python train.py --hidden_size=640 --head_dim=64 --vocab_size=8192 --norm_place="post" --qk_norm=false --attn_scale=0.125 --init_std_down=0.00671 --learning_rate=0.000326 --beta1=0.93 --decay_shape="linear" --batch_tokens=[32768, 65536, 131072] --train_tokens=599400000
MLP neurons of a small language model. Each row is named by its layer, matrix (up: input weights) and neuron, and shows model dimensions 64-159. Each number is 500 + 50 x the weight over its row's rms, rounded and kept within 0 to 999. Numbers have three digits each.
A block is one neuron, or neurons of one layer that tend to fire together. Before each block is what it responds to, as a language model described it from the Wikipedia text at the highest values.

Description: Middle word pieces of longer verbs and their derived nouns, before suffixes like -ation, -ing, -ed: inn-ov-ation, exc-av-ation, cons-ult-ing.
L3.up331:578583447560547485503524522462497516433493494461511484528470532476446587480460431517535485473549378475486499503556530544536494522540443452474429427435487458548465566500525518535541452534607513471544418508494435525404479424520473450551491520473443496495581546485484496529455571606455501532
L3.up497:557513494570495449529490509538475527478571580530519504491470440399516512496477517470320510489428418503522530532536550545427475582569609479557617509506438491567563495602511510510585519488470542506491477514488331512409447475554440534511493438488457447561660517513453423556581447411462441512
L3.up512:560580523439483483523416575418463467526508510529479504524496403467626502507523517500500509510426465467487560535472504460484534469551482573479500560481521561438508493544589531459564568523454518450443627459490585466551497382532490489546391533518479450531587569531504471508448526415511530476
L3.up1319:536507473495519439420504475435478495461519560536531514484551490498484505387568579505482576462524431454481549455449536544564425460467386514577564526457545601471610524503506412405566555474496435472492398542489507462523472516489529493469445419511500443574574444546531520549509559514505479496
L3.up1425:541459477471596605474494467546490523452438526403466499515603528488422507531560529488484545490547507558525447595530555570457451534432516415470465511557473502458604524523491528526484425566409512488495563443430518451432494459562432499545481514475447562515588451483425520429548473546503558518
L3.up1688:525475441551560528486486482677540537480494486525408519460495476542580425521505496481568547562476427503398452506581473486582546548560425466416492470481483542533557451567473535488466529463366567485368494480541425595523469484384478523521506498508476469455525499548523475396461553481563485605
L3.up1752:506405512545532464519494494462616466477473567475467493534481470484478498528474572493506478502548438532448472523529558496475526566571482504561428608398480485516529474542326527576463549602498445415453485396520453505512531449557420547476445505580446629458582483572528504552494449505530579526
L3.up2041:481502506491580494482536491457547494508435473453499514516473426564432458601453459553583562550421580477416466478512515589469502587514467511480505520467505491424555468532539571517508388509456529473493368526547468512496479555499558503573454542458488565526561506422550490468483495552521559500

Description: The closing pipe character at the end of a Wikipedia table row, after the last cell, usually a number like 0 or 2 or a blank cell, in stats tables.
L2.up791:517531547420510511493465477556497453426544444547560424437533587432532499475517501585454471463496436547498547543467538547581507512532529457529449445469427559570453538374517479593408472494520532478479500458544477515498429464591493578519574571470470452500406489543431515588455473614459478431

Description: Second word piece right after a short capitalized first piece, mostly in proper names, e.g. S+mithsonian, G+rand, C+sákvári, S+paceward.
L5.up74:530505528481427537602464514478513610527510554433501447398450462521470428539398395596514564477599543419527529502479472490542479489506462466491474508497498523432520466456563506495493468427468571510513480450531565514563518520486461452495504523501464463543429478477503519539523574509500516517
L5.up400:540576477517486530585507479538604536560412524455401429593504495503558614515532549574478476549535452494567517519531485520578403489535479564507397539384478528521566470450535533461469415545445440541389503498570475492485527494439513527578505573524474531460517493439466546551597457474524560554
L5.up597:507475475494556388522423503552530514512510404510559449458496506508523535482485575553552644516494511465518536529432512492484472509499452451541507553484482596526516460457529507493484435551413562542449532477478515579501523550539468431598444554514580521464546490464442517453577471511473467508
L5.up834:425575527545556505523412527452514510458447539414382434496559572396536557332610561517538484599459502557467480471506542589591495558470493496351499490537547511527455500459435409464365530549441503469449537404508469404566533452553576393465504567599464485436491541431542463562504491519591624436
L5.up1108:439536393532495489513484441478502460508545496543493490543578509491511579570470481478564498466534511395552501521492453454519513513468443419548529480500509459517564502433558607462517542529428504491483525500518522476513471414410529587553450455474488504630436458561542568496505534477481584436
L5.up1403:470460523475587615396515510505561504554524507518525572459494496432512543496504543486423453556469480447523541528428533524595385512611469517506507492530421571497503522485460520445447491549571553578508484501512495352488463413528459454533524552512493427501446509490460524472490615476435485497
L5.up1569:539444406425497533523530517604493437441534575475485524496447535495518584478437480525469475495583446393600480544442566517550435531493414538518469464463504484456478403568363605494506542473512513524480580500512556485541551531581572618511495507538530434481454531504561539472436530519502534507
L5.up2366:536517568528528527510529556585492607485491394473455561474544532481467602518554390524501481510459511526512496509461406484458484464543507438456529569445483500483519559412543525557512478545539469636453449574460595531512538399609402556519456523456501497538498545507490545505482559607575470467

Description: Line breaks ending a row in pipe-delimited Wikipedia tables, and some cell tokens right after a pipe, in sports records, election results and squad lists.
L5.up314:495523542571543582491450486568474494465511440546497400502519392429543381461510527443498543501428482436545497505450543534535511523526504545492491498492543470511487458525545497520506463446552489520453477524485514631481496524469517596562457399496574502474460504499473465493413531447533421558
L5.up1173:405525532538504474464478534511495366509488521502533473447503494559445429501506462535532451516507610540452424533487509546563503465506549479570533517527527509522540441559519556520470526458537574481541493527484544410477506529442542405572479471571396580386492539495502536527532539385466442488
L5.up1237:466505431453506508506519489488498538413541533499493520545544548494562528493425552519514517498427453431476437435513509575521558551470387413420444456422504529427515516447477518565493530428484511523463501472481483457456504506548549469442559575520532515532510354493446441492363506577556457483
L5.up1805:482496470566442577411454470474509489502522565540581540550504485478535573579561490476525546514531439515513418477464542410486457465611454434540579526482442435552529576450541456466530470440556505445509514499529420501488432527524377565452579407456511507462478425545545540494492487510469481551
L5.up2036:468511529530546585568540545500590529575566456465472490506512477431460588593463537551496510443513481424447481510435561576528580529529425517555480416531465496471507537410557510430492498534508555443514505544660604500422515448526472451439572495491491512571569513538451506442414614534521436530
L5.up2077:458480466520559490492485468503493527465548458529462505458464352580541463419468494472596530475549489479498537487522517522562488478472677489488585587513574467595402538575473547511463434575531502557493495517498427529520550491555412467404520351488458526522517440538492435476508502505452544535
L5.up2118:500535636526479528493555508552543541458517429422486470532445534527493484510461533478524509450517463475508530577364609565500564608430454497508499493482513502501528581529478431576542542515500551530494553497464496428437452530432492491470474474529518434453668501447551456487579500469494527549
L5.up2392:447574580473517504509430499515534539491501485499520364533524549536425543480537499455472480477533505482464509467510484592437536525560487585444532475530487547480513473453567537449454452453545531512542404411445480504536470458472463516555521493537372497460511471556458477476513495491500489458

Description: Commas closing an introductory phrase before the main clause, often merged with the word's end, as in "In 2003," or "During the playoffs,".
L3.up126:486601502444441462504440613494523476521446511466479550564430498585522382536527498545491503494572457450469481482510523497515446605444441538478487473569493506525488576464469416514539485517435560539523520452464535502554454538522493522545436517471516548498570499448498515495520519506442533483
L3.up1051:495479464499519583388469567507399500470493466407462535463463524474521493558489433467517578520512536510412538508480547559586581528507407482511465437520514517436513444518456473538509413493498490458512498448435508521541546484478514470540532462454552493565492482383488575526495433527444522462
L3.up1091:504535546499454533521486573477435517516486460548524511516428385563652498489492567553479544570520456511582466470537505548482601539540509484481579608454556549529463493560545569535565476454497538528466474471533491475504449488467552511505369558587515583554519466480585542520511529538483476517
L3.up1142:554506486516450481424547532490546526499492359428500481530452507528523477531515554513497487526468571490478523378451536475558616529552478602614451490489546532533576523522448593530476446467448486584529518494465500538477489519517532513507532487437460500556526395511469487537517501433473489594
L3.up1656:469481464528459492473412532541487473526423562444477497450472517560495497447473510535494589570520482518495464472484470460547611459408486545473413617519532574468475467490487344439479490370555529545467471502428508562535482466532461543408420579514528532512425510438507584500529559484454483411
L3.up1995:481576527481520494498554444515469573595552478558577451437422513537500458497470545538525462479484423491519546478491406476563530586422479542398467474522556489502521537529494504444467504471563549522547516443513580469488516505439573446455441469452568456451567560459515527431524487542559459525
L3.up2054:498485552507483464459501558575413588498518434478521507488468571488526526519483498476515499525445533520401459521516488456497602588528488493520495480529537389477472456482470351463610417509414389554495590448486364543467504576473509551457470506503515433569455427411597466565505607489500541482
L3.up2358:498497518465486420385481445498517514515573483458492529483561482477520433443436626471468584499517522457513504410476520449490487435557541545474410478551544508453455524549516460462457489494419531484531477536461475584556470563466506540522486483519674429434394465540510460559551501421527510474

Description: Newline tokens, firing hardest at the end of pipe-delimited table rows (sports stats, squad lists) and also after paragraph-ending sentences.
L2.up106:553482494520432480573475592460522483378431562502483500490401571468432517526485526546463541506514431524549466513455513516612416496546463486497489485561443483469534521456467555506483466462529482498480485544420584492561500568574437443543515534501398441506437565445529468500473502485414450499

Description: Inner pieces of words split into several tokens, right after a prefix piece, e.g. sub-mission, Pil-gr-ims, is-ol-ated, bul-let.
L2.up2485:422467523542554472511526522436545413500496615601598451471534567508621468499519453483475466579525497482470441555550442428539469564510527462499506448499435454593487486607512446614503544479566442469445533487562477438511535396525515452530512468524414524486542585544422517496510471485521500487

Description: The comma or word ending a sentence-opening phrase or subordinate clause, often after dates, e.g. "As of 15 April 2014," and "Though...degree,".
L5.up49:481509486492456510532407501556527482483429438480453543488570410567471497542461431546579453518559507512494475533508433464585485444534526517492513559587587571565481507543459466509540517509531570498469501539441467532524502499490517586529502501512561527547365578537522516577488466464565580385
L5.up113:488546470492563430446464497517572567573539483475548556476449493554470423464489501487558596434548499530536382535547487520404531506500541565441586491541488512469569506547530481496545467491489528554465454529531484442478399458528434446503471538544526452499506570468485481479430591467538452448
L5.up694:525570409632451431482434403511531487570601598506442482519487523501459456537456548579514536436466491509545493515580525489445469482443592456454540502518462492545540438565527434410506506491471402480532619487605516438487525461469576520547582550440496478580503485498537450411412482514563495475
L5.up1634:488507501473550478546419475501563489485511412438459409503504507457457513507479496401482445546491480481478448477523600402592455545478551487407511464476440499460553581589472413556450409451529510437504531543537507506529459509489384609477529466506564554565509472501488495426456501495517597419
L5.up1755:540536485430479452498471447537558541440412441523553466568514492497499525515442464491544460512413511567493541456479620505628554484407462582450546494541579587566487506586453484514485406437512583493560432519461576595529535450459472505459480495493535461540556481513641541542459493565431477515
L5.up1922:463551423529457518453496526454539460403516499508510513426480481416447505453477475542582581492465617548496498455575507512521551469536545577409453470553479542474602467488492511555571509420466376488498576478500473529538495473485526552483556508511493495540419480533530523500530463551497524467
L5.up1995:484531540571492484478488445486520486576465502482441481515465495566538510634533463476553569542519594488549514512529552514491498520529463447547439526454543472493550521483482502473493518521501491443474523414570437445404448504503413548599531577519501528408581480501547515537475549469515459465
L5.up2355:532525581398462489489387477458577478518475413439466542579490487474574434511469563554546598537497487441433585484419465432491454465502522524514550512593561425494550481532429495500516452516516592597543543576543455519570470530520474528437586472621504558506433533520370459444475506466565472501

Description: Line breaks ending a row of structured data, mostly after a closing | in tables, also after semicolon-separated stat lists or ordinary sentences.
L2.up2104:465488494426565528535437631478549429457557595485484470459478547513575522538509457459430501488514423516522488510476490496519570514467549473565525522454502541561581496408504577567440509362525462480542520585392597496514514427601466497528532440503507429526385496444440511527473416515379493513

Description: Middle word-piece fragments inside longer words split by the tokenizer, right after a prefix piece like ex, en, rep, as in ex-am-ine, en-h-ance, par-ag-raph.
L5.up345:420443561486511513535486496533500536516460474441510464466525577465455532546422454480477557482466491541527490512555549533512545585609499574599501465438541557514475492594476569489521513489377405511551533481495555589560537480446571511483463422480460533517487501440560463515514497474463462492
L5.up372:546464486601447467596486489541582626346528542516456500527477499435479470502510584490514444508502450488427432473490465524491503511434382586557489531427507500479551537444557440468519557511488495497399471450506477439628388513610482398544440433550522509479578551475575542506597498486508508630
L5.up1192:502464498621455565481473501521512408467404576420531542539546500417488515506450503613493456478414540502458446478515521477498640544604524521556553620497469625468517546443512539464470597381422465505538454446517489568521551537440468536397489510489546468569483522430494452435539483470538514493
L5.up1255:469514578529444588390562466532506456533448510433507475468515516518501422487507491431488491464528481492470499461563550583467525520466493435486522445482534440448498469575443611502459472557368542478522513580496453526454507450512466475428519469546400535556573569553395435537417403529472498505
L5.up1884:396521537571468581420594494529503525506515547484468448488533454508557529476577452522492478491553501417481508494548534550577425444523473504361600520483488467466441452583552533577496457510487491505485494441485450661572516507521578550528426392520533426547492560495559509374446478498512547516
L5.up2006:448522507507453559460594465521555519526509574545514487490480508541491497492632528492462586485498500460594404473459441484480481486483561517512501513553571464525460492459492470486516407545520536412515499510500547512518521462524511499561500488514529494575540556504564540466560525407544649462
L5.up2396:512531572532482582477557433508594617451472555587500500529524558481505418503432524444498559431561570434438395584499568488551510467411483464455498535431414531519519435550537387555561560589528524438508490458513524504526537486595539504463525515475483402485492486487424474424511434465491608473
L5.up2468:459504457551468541517533517446545550497514552466453457443567503561571475473467588518497508531381539575542526497536492506561433507466570570454419473529544459619552455572543511485553465557484466538520476535501542516489523470489524472574545569496552518533601491458478524503494600508525491485

Description: The closing pipe at the end of a wiki table row, just before a line break, often after numbers such as stats, scores or dates.
L3.up477:513483460483567582432505472576511591453544515500538456413467499566541489490612426565468370476552461566568434482489535489427542495557550457465436537420547512524520514520520521480461670450415459497453543507428543510355534477546485491445500604579555428503469534560546502491445506444441626516
L3.up531:492496551453509515528340573534530416460425497567412428468417497476483539518538461599487433419561438573503514599480521397496535416426546514596427476519483559513521552477439436605365514554380504426474497484453506451505528507503568490492500523514484437486497433565477503481529457568510480394
L3.up567:506517506438515471478446564453508541503470584563456466519442542503432494457450509577551575583584602536437533491499542480443579488602505560535500465391413621533473567444441511600482515431499504454530520415546585513584497533624466457525503505433491497620530403481432455491463528596474457526
L3.up632:425556403458515533534465511542548486415478544508507478557498579536513462466564553509336462497467589488510504476457484566563533459519580408528426471542456513420527488478516483495396559499475567562513509498461495543425519530637494549605458439431522494414419545527429489511548523508459541501
L3.up798:503453507412501547474436548482540387410484529516442437489575478546515564554520513545449505528483447494505499533535460536483488420459520563567462391478441552503589549470475505657513487513483571477488436455509562516438477494569441491463525484508534481447399454542486566519448562583588518512
L3.up1212:467534551511604497473420538506595471362533486560462439435514560518516522437559515623430478500496539565467496547421479526448509439464533559530421490451466609478540530445470513600442450463525554449442536419525526494490532516569516474479593554562466554489479477598479570512458541608497472490
L3.up1703:444479554456427567514360531547594477455398577493525411491491546626550444524482547562493512450535577547434442540507559529465498451505498505542493517497463416591441499460490432563441537471514519385495469451488532499496464557482470478501554608465484491537506470440481504553477509551476622477
L3.up2153:415495518478533505405355538507588498429378494560493490467580472536513486449531556563495442542561595468513505510561391531462646479525541521569523500508450554568490549487497574487503497414471520508450468477535528464585465446526406480533553431490505434586480416478562473496489567645456554537

Description: The final cell separator or last value at the end of a wiki table row, often after numbers in sports stats, e.g. "0 |", "10;".
L3.up84:439488538470518464463390543576527427458563494527483444529546566482597436525521521488530423578489472473428495457527451467517452519546583517521408478448477540475482494401487536448517443453545487519509475465456544549455417446553466474533422397462520587535425585563420590528487564484478553482
L3.up302:523492563489516490614493502454507561491498456477465494480454592482500496561499519548560450491488453481452560470530460529504506456547518509573513497406481554495528478483491561572448449462504496467563548492444567385510412452559503495526567550479459464588476453627578500531509523478478546428
L3.up431:562503458498600510476379531508480516486541534483475550530510524411596507563439412490385522511515499434451498567458457527469527515514564516626549489495534630509578426478530480603463516441496370530495515510573649451507464417521502425575553445479485480492346454470495482536449492521470480528
L3.up460:460483538484560554499483477498528467524551545497427481558533503562528494559493497480445467423504421456413463369436561469447593549550478471509530541483535537472598506423499485502438532524595520390607532493410521413484419524446595452465500548478493534485424614455614532515451448508553498468
L3.up462:567448516513569575477449501433546397492533564447498481495452583546497518516525499485498525430535531466536546480471496525503532532471538514513454426502451587589499480448487591388454531548427558479526512466505498436521404515618535537452556576490558374571507419492544501457488461503482572459
L3.up725:521430416449529469445443522489462486414480542427509507501518503620493552541530570573484411525607466558531450549460513520523438491490471497526546442540551501567459526510467528507465451488554575441475520551468521517544469454549446509417497574512580540661498542517504518545529548516460550493
L3.up1387:407472557390515631492429492507505515471456588451524455451495557535567518525518511534449335460483465487471451527497502539463462430493520575536464491528486546411549487336466568593527437493503495565490522446426489498552473537482495505529524496492473416470497424481449535502582533540457542497
L3.up1534:495527516426579488443373567535464443428447483564497457544553540482526500502549572475548539499533502539515482536501556548521548444477529493505509507445501585454541584402562495600517517544453541484380441476423543421518423569494514593534479554494547485410496530521444574547474470499535533452

Description: Past-tense and passive participle verb forms ending in -ed, often the final piece of a split word, mostly after was/is/were, such as constructed, released, established.
L3.up71:530479518462564521542521453521474547589545495539470436505579478404449498506583569507452506488507513500549434505494522444476452509511455488535594538463461540579562574500455590524466474483486441506447501431593584493535571491440526535442541569460530532469494535545516543550559542505444461524
L3.up513:440508487499547547451543578557548577577503434474571509424467478502452529493517463464611499541524454595532511550473533495477490499506502403490494458476452496537508515460495469461487527538522592470481572521533491453576542574406610523515604484590561551494413513555449514474437401497479553569
L3.up676:515515508496421505565470542509505512515541494504457537480438463467431582550487632420544453533494630457508478411541412531451565487398458480573533512392481638513584488418501440539579469558559491554529480401585447509552496557414560469476650445537492522500474501529533518547449516502497529409
L3.up1778:501421451441544404470389504509508468536492643489456531476458435554505573585489424364363531439495457477446522520441534442358606458438462562484475476474463570400515540546508516446397486501624450555502469536478542457528492472548509498590570441429474514585414557502492580506496550531488500518
L3.up1840:428514463604477533514447525488434518491521501522538517485417501545509559573537424610449470382531590573511395512469546414441557444524448534535534517494463508511516443488463424533512614553536522471474451505508656528476514504507541599414476563437436502538491504498567461481495531586463543537
L3.up1942:521492507444566536473583555471482537537421470432520500434391495486386411513446517534570511448472521554433528534504491441551542506436534501495427518510560518487529503571477543496373511591566502441600534534523516524453507532531486523529378471562535479498572469510511533469542586549530462513
L3.up2016:459497437492499474446445505569523568475495414523484545493495483550500529549495505516467490431516467563545443474390457444525563458475457523496483513518525613479591482463491451421459432526529588515521440548525609534535520497497491547488501525526542539538468453512407464467486568558554453418
L3.up2414:519497500423469502500491481505501520470580507405510411520570450490415462502493499471517522477428463500522557485560563465511515525517484498519346404559432598526531531515386541456440491552396520538532493490540475450492458542487484458496456465573508548558543656573508465522485508513528540584

Description: Past participles and nouns of making or using after "was/were/the", such as built, made, used, released, born, plus existential "there".
L2.up2548:515554435472488409559524489490500493361482503511608506484484586491517498456534503522509472552554429546498478513588518444478559486448489515474469541467548495599506345679450574505471530547520585526536502491456495538525536492489592423495455528429422577530494493461541450540359570503537541450

Description: Past participles in passive constructions right after forms of be (was, is, be, were, been), e.g. sold, held, made, replaced.
L5.up632:513493561462531518516586486413475535476463487535615549393442480525557535480576468434475486536428491545488418586438459438537377462468525556491515517540424409545502562525436563468527498450531539527528524572515452475470492444506612477489488495537519378480455497477554618489494525475542520444
L5.up1239:583440458444557558425504465491536507549544497493560379513447515454506481520561512509426495549406548486474414414492534393487486538516399601489409493474501506521468522525468437480492369532469488470469482521513509442525475398461479524509461552448516587508467493503527504450493447438512575469
L5.up1412:510565503418521457503476577476447518487472591404500498547511512434564520490528516461550462557514449503507584536432588467425509517481434552457542535563501471462439467428430493682526569542540523516531487455463512585476493523606444557460455546513495503439471352445538524492431624449495486478
L5.up1737:527529556524474487497515518563455425558429469536520445546565471466454438453469495567533556472456424459487510460560528434532542531564519564485516462503402527465548516419485512514423482484493478516522465486488480522566544439464344444399439457539457583448518504486441502461476560461426556473
L5.up2103:539505487531581494469581648451439538501480484417518484487539556420456442477513531419527435472550492518517468404474513428416516528407526512636505545481517527465524505393417510556504478542492484562554504447494614500593535549487504448583477551535530481592592462481509498440440603465495534536
L5.up2132:580549472588593503510476572532462523544503515478491457520598533510466450455513540529454539476466429367380512444488570476510602511549411497462459582520438481549524561478533565522454468492481524488549403531515388481487503452455464470468473497393520504388515450511527451538522511397475509476
L5.up2241:596440438591418480529416431515429527575419512448591616508676494531491526509541458530559475490472544459519426474389615439529532598466418503610497518567500459485528484525399527534488472532396557506459576427497483593606521438571428497500504602531413457572512467539499473529485483461508485522
L5.up2476:540538541519536499476568489483396551553480585440513448514485580394535512530460474463501537482594510564424585500498497422453515515419418448475430473511480431446509334530490541476448636440504488528400451472484511431476513588498498510465438450571553486527533475515450511475387535466516441544

Description: The closing pipe of a wiki table row, often after an empty cell, before a line break; also digits after currency signs ($200,000, €12,000,000).
L5.up1379:464483536536537430467537505510452528475474506420509397498488392491515463483537516539532467419513571512456567357373419544539509533548544517485420521479486463630428545464447558530429536585472463465607505493491438458476530442458509512585487570514494360392525443491467563509457482583592507507
L5.up1447:535449418523493561480483491549584424534507481526600460473499627496489505542501426546525436487340531559585512509503565510472430489473568516468498562505564524534423438490553504562447495540370482610521535494575444447491523529493421418446502529504559374564549482460543416463404491490484436493
L5.up1568:635460581504518514471385534429449539511496535564478470487398513467558447495568489502509513456550468432477395409465602539485499508517493570556515507429501458595452532517443507460430487491507459524486532426461501493491478491461464592466555544525513410589564490620519479544486527531464485564
L5.up1939:591468526459522444470520568502445539494554475541426532428456508500445509472443507484519516521501499543477509422589542511596458528544435517431503533495476559534428412443398509503468523509474485617559518461501629469471463582516480473514514527482504425474599444513474535499441538489439524542
L5.up2069:517556461471486449465526493485475421553546494478541435493629535662497502540571422496494614503424487447529434439655527474494389482409470534494501467491569456503486499479596593499452565463558486503465518541536570531529401495518510475470504466516574533378494586514514471514536513516442477496
L5.up2217:472499554512543469439580526454519472459440528406482489512569518515428466431521474395481472426493363537464526547430524470562584390493503549558498534559444567544467494509420529487555493534479496543444447463430530433469424557463477506572529490661544520554417592483528385498577619446573520452
L5.up2285:473455515491574513417468552442561517562517517474501509517564357545513439534527580479402421417551548521510552417446544482415486395553457504549522525455448550557508473609527539609474520516476445511589498555567451537507485515510410432403492439492480473542542578389500567473490578641547480455
L5.up2489:478451476458484507493462432463509545480476500442487535505489446577462544543543501510475541510529463416443439539431567548532485510521492621579539505480447627454485526477473483462481462552559473432479481432588525553547505602418446591434466522535459485521636521531391440657484566462588516450

Description: Short consonant pieces in the middle of words split into many tokens, especially names, such as Al-ph-a, Te-chn-ical, exem-pl-ify, Hiber-n-ian.
L2.up664:449503485463591538469465544507445511491497479476558520478545462480496542453459427532540507574542529503481462540488504523488369462518522508536497463586394512523448507527530504498566490558530489416531462562508581559525573516470506532510513478467530466452552536475512480506553570485545477560

Description: Newline tokens ending a line, mostly after sentence-final periods, table rows ending in |, or semicolon-separated stats rows.
L3.up128:593449480579608439510511540497559504556437454506460506472521553483436550544554449461465528490498456357598495473406499466581481329445524472508508579515522635536544494476482557585451503492425453499465439481529502615476455481513481460517528444477445547485465534417478511545590612500502517470
L3.up506:507505423536464466468481504491459517558481503460489488481556454504543429597513546497505493487566469419480495464471539546454459608486503512547470471526570418532498445427495592407547507510607390420558520491550494516479490448445463489482504436517401488511568530446551482534562447554587519475
L3.up862:558524583487508478582465496454465383422455490545503569379466679444505542430446477481457480431486462505572422471508540418539368482432637415510499592568446425496489543500516503574484506477552609456546543500526465411535548429490490518578479479524455487491484501482514486489370508482418502502
L3.up1637:521543510450427472464434434493473442459374512523412506432506564562549390533504471497530523502519486478480435482479473467502563490429505444513541497467512457601525544421495614479461477549580549463546393516369500494477525505518526489466422520503550510566478450441572568516452348460474496547
L3.up1814:519409514513504596477493582554437528546684565466499467515399434597484493565505562480517510426561514478474487470499512497535538442457462584479402608518535624553524486526446549557473478476508497503489451541533544465516490485483473465472574420521500560420496500563469425568443459464492536465
L3.up1852:498490575505486444561506530566494416511470540441475563550534637485535477524548505424454415482488492468661568492482506436499527410408514449382532533595462478508471522533471414504419670427562490468561525536470467413451520485621520461503409430596476562514431573564404477505455532445534493504
L3.up2154:445420464518605519485425448523507423481481454624556436457470504540553544477556431429466541464524681433591498535503501589500510513533542569491479465525528427488438502521465551510506456442519457471597418478471500446507474470533417507434558515564483529518531518522500469510556444472497431567
L3.up2502:504413563560483528483549527481533509477538531571493558597469535476472349454453456488451487485513488539615538482471402541468562597469501484480458437524626479565503475619515534426494472568523493521528419482470499463508473548481575571619483535513489584622502452511524489437509550542545465475

Description: Short interior pieces of common English words split into several tokens, after an opening piece and before a suffix, e.g. esc-ap-e, cl-as-s, lo-os-ely.
L3.up408:556453453524558534523538512460494557479495581549542537546417429523465449528509425545444448497499481493523533521508547465493519465491407476509469573520526483555520562474449502443545446542548471560424503554591505414508478595519478444529403472532499569370493516475638511494528470467389479532
L3.up420:548564450539526452545542532482533533470519501502456417552498546559516493413430488548540503435431516530494480547578529571563480542543513466463542506500477434516573508529503406536410459444543404501481457384438465510569490431607583385512444494478532466488640471498535450505510447452507473488
L3.up652:464441444523455510525665445518482515490580439487483471457581417436404574378468556493484426453439422427498507477481449573497574529520388518531504516490631461494465568488485566520460573466498531443459534447411492479528514502415471471495521412574548408482564474554546508511491471471446442547
L3.up1223:545486478587539548564536587459497545462467582453519476489475476447449509562574543519372571373461525447441500506513584476466406536516459582442502481644540469521610485549458452537517470532454481471517532402521507555527560528451401447513589604506482476486582488450523543481534411542526478498
L3.up1435:497514410479518538502501511505444529555430525460643459394500451464421457528461472519559511459423510425504511568552480499558545523352558536442488471523516493539562495457503536476593426475522452579367500510474428605458469501548481498475558465405512452577564443498476469522639498530601541493
L3.up1487:500433507481469524444576471498541472495459510602493530494428571471521445522474520451502448443467553516453455487440459448435522535575467475503466422469555488461541537536471532455496452525505493506489541505531361477309439498521506519455492494557512449491530503526524449475503461521499440507
L3.up2226:455543571466508481435541408546466442484373552430536456352484502462431524438516508520451576477562526520477494486470446487472465509468480406474552535584431460525595461568459526532574594501388458499528535585427503523425478482520545449535446438593485380516478431570433496436507604408443488495
L3.up2448:557505515555497564522562524433510541433505464433493455463505413536491518472620543464522500492503613433474495529488533519490488527479484540520439488434411481482452619452538503454520460456475482460529482588490463505487487538524513521554529472458497541533516549483532475544541477445467491500